Weights of a small transformer language model.
Size: 10 layers, MLP 1280 GELU, 11.8M parameters.
Architecture: LayerNorm before each block, no biases in attention or MLP, tied embeddings.
Training: a variant of Muon for these matrices, 604M tokens, 13234 steps.
MLP neurons of a small language model. Each row is named by its layer, matrix (up: input weights) and neuron, and shows model dimensions 96-287. Each number is 500 + 40 x the weight over its row's rms, rounded and kept within 0 to 999. Numbers have three digits each.
After each neuron's rows, "fires after" lists the tokens most often just before its 100 highest values on Wikipedia text that the model never trained on. A number after a token or word is its count.

L4.up1023:527411506540515468489492516575459457475528556517527575489492508501577493485486449500444534531492473519539514507453495501449496482462402523408461484564551528579573451464490464475564547502540523537522534468487507525505451504508532493491479529560518558508521473553482434459537510489448524435438498449519583472532556546507471460504587461514538479455625462429443480525472570500495451429528550575560457559517471541487462473509518437608465520509500527488487517476576510542456484465408467492518470505474479512550514507493481503486513520487507571478486429493480461484499554483516495419
fires after: "| " 28, "ch" 8, "(" 5, "St" 4, "z" 4, "K" 4

L6.up891:533534484523506523510487399499544543514524476506484444536427510467476522523417501548493505533502544523486540465420512573514469528504498551415492510513519497515466547477496509470505480472572482461518486473544547569524479595513530473534497453495415543465404543522537514417411499475524479520548500523523470490543527502571506540443522500521546574508448460538447543506493490519492494485510477509592533541498448542461547439596546476454522502493499504507461510500529479430496610507541497472520482463520498385497531491549465465565479500504530489530538477472501514447505598595554496504
fires after: ", " 20, "and " 9, "was " 8, "or " 5, "is " 4, "\", " 4

L4.up80:484559539503521488459461447534545469487542525556488439502463518514521526580435536449425508445482499456433534495404487583478515533521457503493559472507533382485505565566509534566589499523499449479457589478484485386589483496518513409477477516505480515497445494489473523534505488480466459481524568495555496555476529453500539544497458553531488495499450508479621493497532489465489506480502529464536455510430556584547439475594492524492497460512513522511438565529513527537487432543496550477496512548533503531515515498507490491507495440493422476513507576575438525449541540460543551502
fires after: "|" 49, "." 11, ")" 7

L6.up55:475561528540511536456414506435529462454540441502542516537478484494477468520511497499551507464398529463420447447552487492493501521499485478570481468509505506512535512552566486515504491557517475543380495529533534506483476531486527533431512519537519499515562534511515460532528461466481512495506518606458456517497562414503523503447513476503505482571411544523544502509557480487439480454471567539465519490574523588476491524580534507513530435530486490532465522457539477515455484486398469440505507479545469504487528510485524519500500492565519455527474529542542463487498471540488390477
fires after: "|" 46, "| " 20, ")" 4

L4.up1181:532497485512420488506284519525521470551518525508502473514468431530508484510513498487507485440495533483500528536516489491468464433510472509553521514494553382469533470512514529502502528485549481631432555494516497436481568530468497496438457504519474559489505498524516467559521472519479487501445463574490489512523490448570538480527485459467510478500454527502533494481539502490446458543493489485580436524531558533478530534444583547551480478516568440511483481528500539537480526463479498535508489462523501535512508494453475551592491503471469413518490528522479463495495488531509449544
fires after: "|" 53, ")" 8

L4.up423:535443597498541481501507572494435492524511570452452503534503525488567488485479492415612525434423448455468495515486501532483487500512514473522505519502507531518503461362477443545547525567514504581474532502514471543469478490506492502419525462582487516496564447496463433548484544553424426568516550435514498462541538481557433482583496524487455448527425453513486475448541523493446455567462449572523480487470493486437549463458561493503524523517513484585490510407509472504493484480507470507510525462527458480569498493485459530500509470501498465548511465526459501518487537515498531540
fires after: "| " 27, "P" 7, "==" 6, "l" 6, "R" 5

L2.up783:448446449575503498447523448513498509526398470562459482479448464533531540496508505422455536531481454487596472540505471494537465519505463518468558510472554487463487454506504524544511434440526506410520546574535485474502498600547557473518476522492506468474533466519479483528467515354556469537495471496487535552448486559489475550455426528495439472494475480586470565514508463516487505514517520505538523450534518560495495415436562501574453441460482481465493491470505463502488425540512587539453417467502488502502561501470469489449438495496519449495515510483470464482513527526469538498
fires after: "=" 39, "is " 17, "was " 9, ")" 5, "(" 5, "Le" 4

L4.up429:602489576440554434533460495566409427475479454455538463521495515499527532463544469496459479507496468510493461485437496516507503533482464516486507518473485422495475592507557445574525527523480475563445459543465442515463527482453426420544469541474444519461464481505460435557491532586520408486547410582549552505510476472484501483497596488494545546552539511448514521486484499536531521531510461480505540447393487516417470526478483558504502496546523501583512518499528525501558447491453488520521489489504548503455477462449530506493467499504443511511447416464533527466460499494495545496
fires after: "(" 15, "\n\n" 13, ": " 10, "- " 7, "12" 4, "14" 4

L6.up457:565412555527479451545517582578522459495481500490545553516470422482447518461497425540472493462481462513483519468517457527459508468460556538415513386576504519544524422477517488541575448601475487549502485454541461572497519495544528448549441535557533496540502546511505460502545545478446471500556498536496534567589494480470506493500468435525515453558520505467539480482462533519554513430548528463434512503416486477523469454434534505540445503527564494560464483500486512478508497515524529554458538461547511380470546473478533544557545541508484504539485502471527472394547460500516480478
fires after: "| " 56, "l" 4

L4.up522:557535516506466517530410559520541492544513483473490498533549491542516489543512488476470480483523500483510563532523516495519552490453455519553515510460542377504584531547519455503538483519511559529463571558505470456528505523460526540456467498556491545513525506483567434529519482535597428514547517525552525515547512470493536537501518501495532465491521541546572509474510453526412492519434472478483501513519499553479526490375475483510535497503518494475473477540463538528455551467539545569478536457529500602532520449538503551587519480494469389543485512457462499515487460495528473494
fires after: "|" 55, ")" 6

L2.up902:480474538514495492560495472515557396514471513497462482503502504498455470419523475462446545500561516498556523516478506535502531530493531508466470623508514518495475577405428488423424472455565496468524664303540513520589507540454529527484452512489549496483491492515512463478442519494481510465467501511515544498621465546529427538495471479530533520517469547556475438513483517544459452482523463492512570522507550459494523519496572527486571450481508519450499493391499558467495451490458442492526513485502528519419508454461467473523484507461473535522490520505489519456609512530483492474
fires after: "|" 61, "form" 5, "num" 4

L4.up1129:558461523503440473521419521446543489524465500464508510489500542574509551409490482462499486492508510478498470433481473441500481456475453494489496529440485425387549485505573466518446443504502483542396578529521442497446502545449531481542499502542536513506486499516515506499495569505509568478500478558504504545499467489578458493493534491505526510490477548495432519424499515530435450526473556524530447446503462482463594550528513474457506475514519543564463512526516491494474496468497517538477558421552502585468502502578456509512505469415469486476538453495530533517541490495515509478
fires after: "|" 51, "." 13, ")" 7

L6.up439:509545506482493460539493523474472489498462423460456575464492490566472492496512521556471470473499527491549505481450462466538498528522445484530509390440592495527519545582501516537540442547511501572438557464437469526502454488476458490423517527527412467465475490511465531477521596586488458488500495488498499500550527436515471503472495522492471477489467510493530531515475471504513498575512532474533502516530555502473459531510476530483437553538418496555500528490496450497558495489506538453540510499551488529463491515441545538548536521453423453437505617526562466476515495381515501495
fires after: "; " 25, ": " 16, "—; " 10, "| " 7, "(" 5

L2.up806:544498525476460462505524521568479447504554530473488557515480489480510536464518478564503534424460484518524485534543541486465557449490520546471557477532524547521520469494551498576511524553526541551491546506478580491520434529548514478524495470513527487463595514530549521483529543538552474485519485492478457469451542496462463554455529460532478480540460545531531483475488508452487537473453477467519520466521526477444470421516495557434521548517504482438517456593468484511441474483512543486428460483500457488566537492358479481577519544515487531507532508450529587480425505434484487515
fires after: "| " 22, "F" 11, "t" 7, "No" 6, "v" 5

L4.up580:554524479500480490597496535511486537480564500494436494436475541499517480547484521519471506446490449448461534566465464505503495461498514536520521525450567503459490551564534535455485511510531523519445560500529433494578487558484523393528473450499503527523560558505472432496492522449529509509525472541415466534537488458567566485470518497549594599465516466501483447507515550506528538483499534483511559484513466526487546479492576495447562492512460478523513582512545548558423466519457481513551532497516544563572495508568455529533521542432489453411483451515448535528416467535487449480
fires after: "|" 50, "." 8, ")" 5

L6.up1118:471531549502558521479533502572556471476471457540529578493478503545577417459526457495516561514459459557412454443449471500475490456470504492442531473456502508487498494566499482503570519618484501508455505537520471536509514413505510429464519456561509564465506538501520438437501509478472483505563526507470505491496548465392515528538446456559500553516538551560452465461454517501492500412457504464465500445553482518577519519518506478486499429478497512527447532468545512511452459469500566487432524473444443465477581552497511501489496512476500474585483533423481470429497544499514498497
fires after: "| " 20, "; " 15, "(" 10, ": " 10, "a " 4

L2.up553:529537486474507506564544511466522540481500443407578473544456508532475554538492473469407491575496538432484487506482526471418447568499455415456497529573480485566466541480480494541564448512583490560502516465551508544454417468528432520519434551524507518513533491547536508483525486461489529524469556459501479607566497629544509514504522458521498544538485499515488461475498460423435528505519463518493499441552510495454532512518525568486496567497500507532556445501568472496477488484527593500539501555513485510501455461510465478571528457550472458542534512579493497522549501548503439526
fires after: "Ro" 21, "S" 17, "re" 5, "Qu" 5, "w" 5, "mo" 4

L2.up134:468433520525487508500509436503537529514535489592462532491491516484536534498516470522536516484539548435497455508473467589525494471444493549431473475540513494463480460517454470469511489518477424514569479472484476514524501544427416474538484483470467483518499576498512599527515472507445572433455520533535411504602446509510515489510417543465480457519565471479649469553466455482498478533476477460525518444454500503536473511526529579532556495498532489530513524436490501496518542459490546550505536489550515534457483536519564588493492478506454526512461504500552532471524450504521487528
fires after: "\n" 38, "C" 9, "UTC" 9, "W" 6, "Sy" 5, "V" 4

L4.up602:472456414502509518519530444410434486473442500501456510462482414413498556493493522565458530483508479494521506454521492525498460510486487462446454570522504511532463506510504454445491462502413522457538602489563635527465513513565521469522554509510458512537548455457518465509506489489609428434471457559523512520506463493451500463535503471468464514507472514486387494564526506513528571485497481497536517506429442533550481486588456460477527525538521443499457509466538474552476520533519524560550457440522471458512476506488535470518484564470434548430511503550457577458477544506511535478
fires after: ", " 18, "as " 11, "was " 10, "is " 10, "As " 4

L2.up340:471560469504541531472529526556505525556511435456532492493521511456436510489446551490481472441518481533512609513503479526462479491510512424470521532482504499516505534464448474533514529463522458531525512372476481468563535518453490425560474536490493555467467422517558523577498465475443479496555503450556530488541467543515488565490510550569524564520515498476523475525504498513447466537482511502443474456509572561476476509489503419498493452562555499511433527449480571510556394480576480505571454453494508471513459498476454503488513565445518556586479571508533519524470509537458477532
fires after: "|" 47, "cel" 9, "af" 7

L2.up100:459520518481512511487440533585540484453501532481483540424484482452554539526508520499442518516492520604477526495513491515521425519557514472464545513516471492569483507478475553441538555537601518495425517474491486491459499450478465458410474478505487492546614594481457461511451455541496519536425485480492531595534488475521451487464562549450494511537456462566563520458505495467470519476486533484541460502521453520464469418527480505485601507523507513561457518533464497486511514560556518515605479507540461460519504514519482494534493554519529450494465460570504486478468500516519473519
fires after: "K" 21, "h" 20, "Ro" 18, "H" 9, "S" 5

L6.up43:545496527500493417462402503461488520504439471462476532558517525493488468503542549449481458480494475469480510451488555497503497524474510467384471523475485492553492498483517494561495480532456492545448499598477432523590470480578525513500540475544461505452462438495429458518489489447443497508520562567529448504463521490415518530467526496442526507476463471500507488541516437501457534520467468532526530475495509504427459467466463454542537527472383509629451506456530609503536497503484463475493429482430513488494532478492541514509472522493486503512564538414423476439528435450588386503
fires after: "| " 36, "\n" 31

L2.up929:510522498516521511511468510531498516535503534485524493512494435482489589478560516502449457433463439521543583453471511448444478551507546532462533457517474558519540574485583537517476525484456415493490504530570532530487509606449458498472484491491517477472464479520488495537460539415459492509507521444466500483500519543483424504484560570483478480508533431476501484472453475468558536577587461541526506580420535463485513483476489504483487514516542477515533540494537462477489370519453511506421543545557495437457607532577518509586477506513497491496456532589460473520442471502473492504
fires after: "U" 27, "ra" 8, "\\" 5, "O" 5, "A" 5

L4.up420:460472494477553474483513499497542491492468455514489541501475427510517506485519501507528518469443508519527344462460539492550516510468552434497493508451532456514504567509518582470497547531435528536506550526499479462570468485507500586530540513459424503514494484507432507559470458541535481516533453536417424474498529484507463539458458527463533511465455521506506505495595541535484489561487511514478548510546518549544580575486503532539475514530485554496556460508471491487528507479526507540518501541498536474576487355452491510484490535492503501568614501530526454504484479560521425406
fires after: "| " 37, "fer" 5, "ular " 4, "ing " 4, "al " 4

L4.up62:517526493520439509525481447488515462508508509502504512470428409551471542476491524481496474521522515464448536526456492478509491505484498509546461502513534405475529560554567537504476501460494504583489534536492490477453531501448498521477476455493453526480559531435517451510530455503572492466523521524533513487504486487541462452474552465476576530519428503582494521569524539514445518554518484480551476510542493523478495529480488559499472462478563427461453516500546524558431430535552514586511492465569459583457574431475511482575495506458504499468537525500493477430521500551522387479
fires after: "|" 34, "." 12, ")" 8

L6.up459:540492480472481503581479458477469579455476542499509572549467489570499428547445495487560539518476540478585471462525522477493506532509472463526434457478477554584539561439524481493646564501558619564501473479533478556510471518496478454474429452505494577555459440537465524553528523534422529447487516458491495512511539440409468517490439454490426459472498451482509466527513475591494394462455465493472508451542453470499509505552555410499512485487491516459428517422461535503508508498505550483503481460502588469492512505459565510484497545511434531512487559484515468474499518456485455464
fires after: "| " 28, "\n\n" 18, "\n" 10, "ly " 4

L2.up1199:504395452483514495472476485437515545497521598462449560401456502512514484543539487497532582478487490428490517490484470511508549494461480552468553454480496453473491513501480533522529506545570516511581486490487559553472534536455446478493585549504508489517497502502502421518537501519542510420474500466494486522544406504430501480535549481540459463450498475442546449505512501478521512522554503482550504415523487524575588468529457500511552515481550493540534520481490573479443492545449548500449496622444476567508574429479540548477524525512550504459449536480498497514476462530455446486
fires after: "Ar" 17, "C" 11, "ent" 11, "W" 10, "B" 6

L2.up570:524437522489489472514466553542518449593454480558538514469531461519527494459466558471434500473492473455449499560517460475512530499507542496446525507414496463522530580468532426476493498445547498525530471485531581549490474525471547460471461549511386534477498384473561482490547504456457501513594535511534510453529482482483497519477518484525566509554544510581445451578489502575588528501476467493452510456505516455447526504454476524440411557486636515501505453546521511515498519489451500512485555526512466394515485439474436533547565491524488495493445518467452578412449422487509532524
fires after: "l" 20, "Gre" 18, "L" 9, "E" 8, "f" 8, "le" 6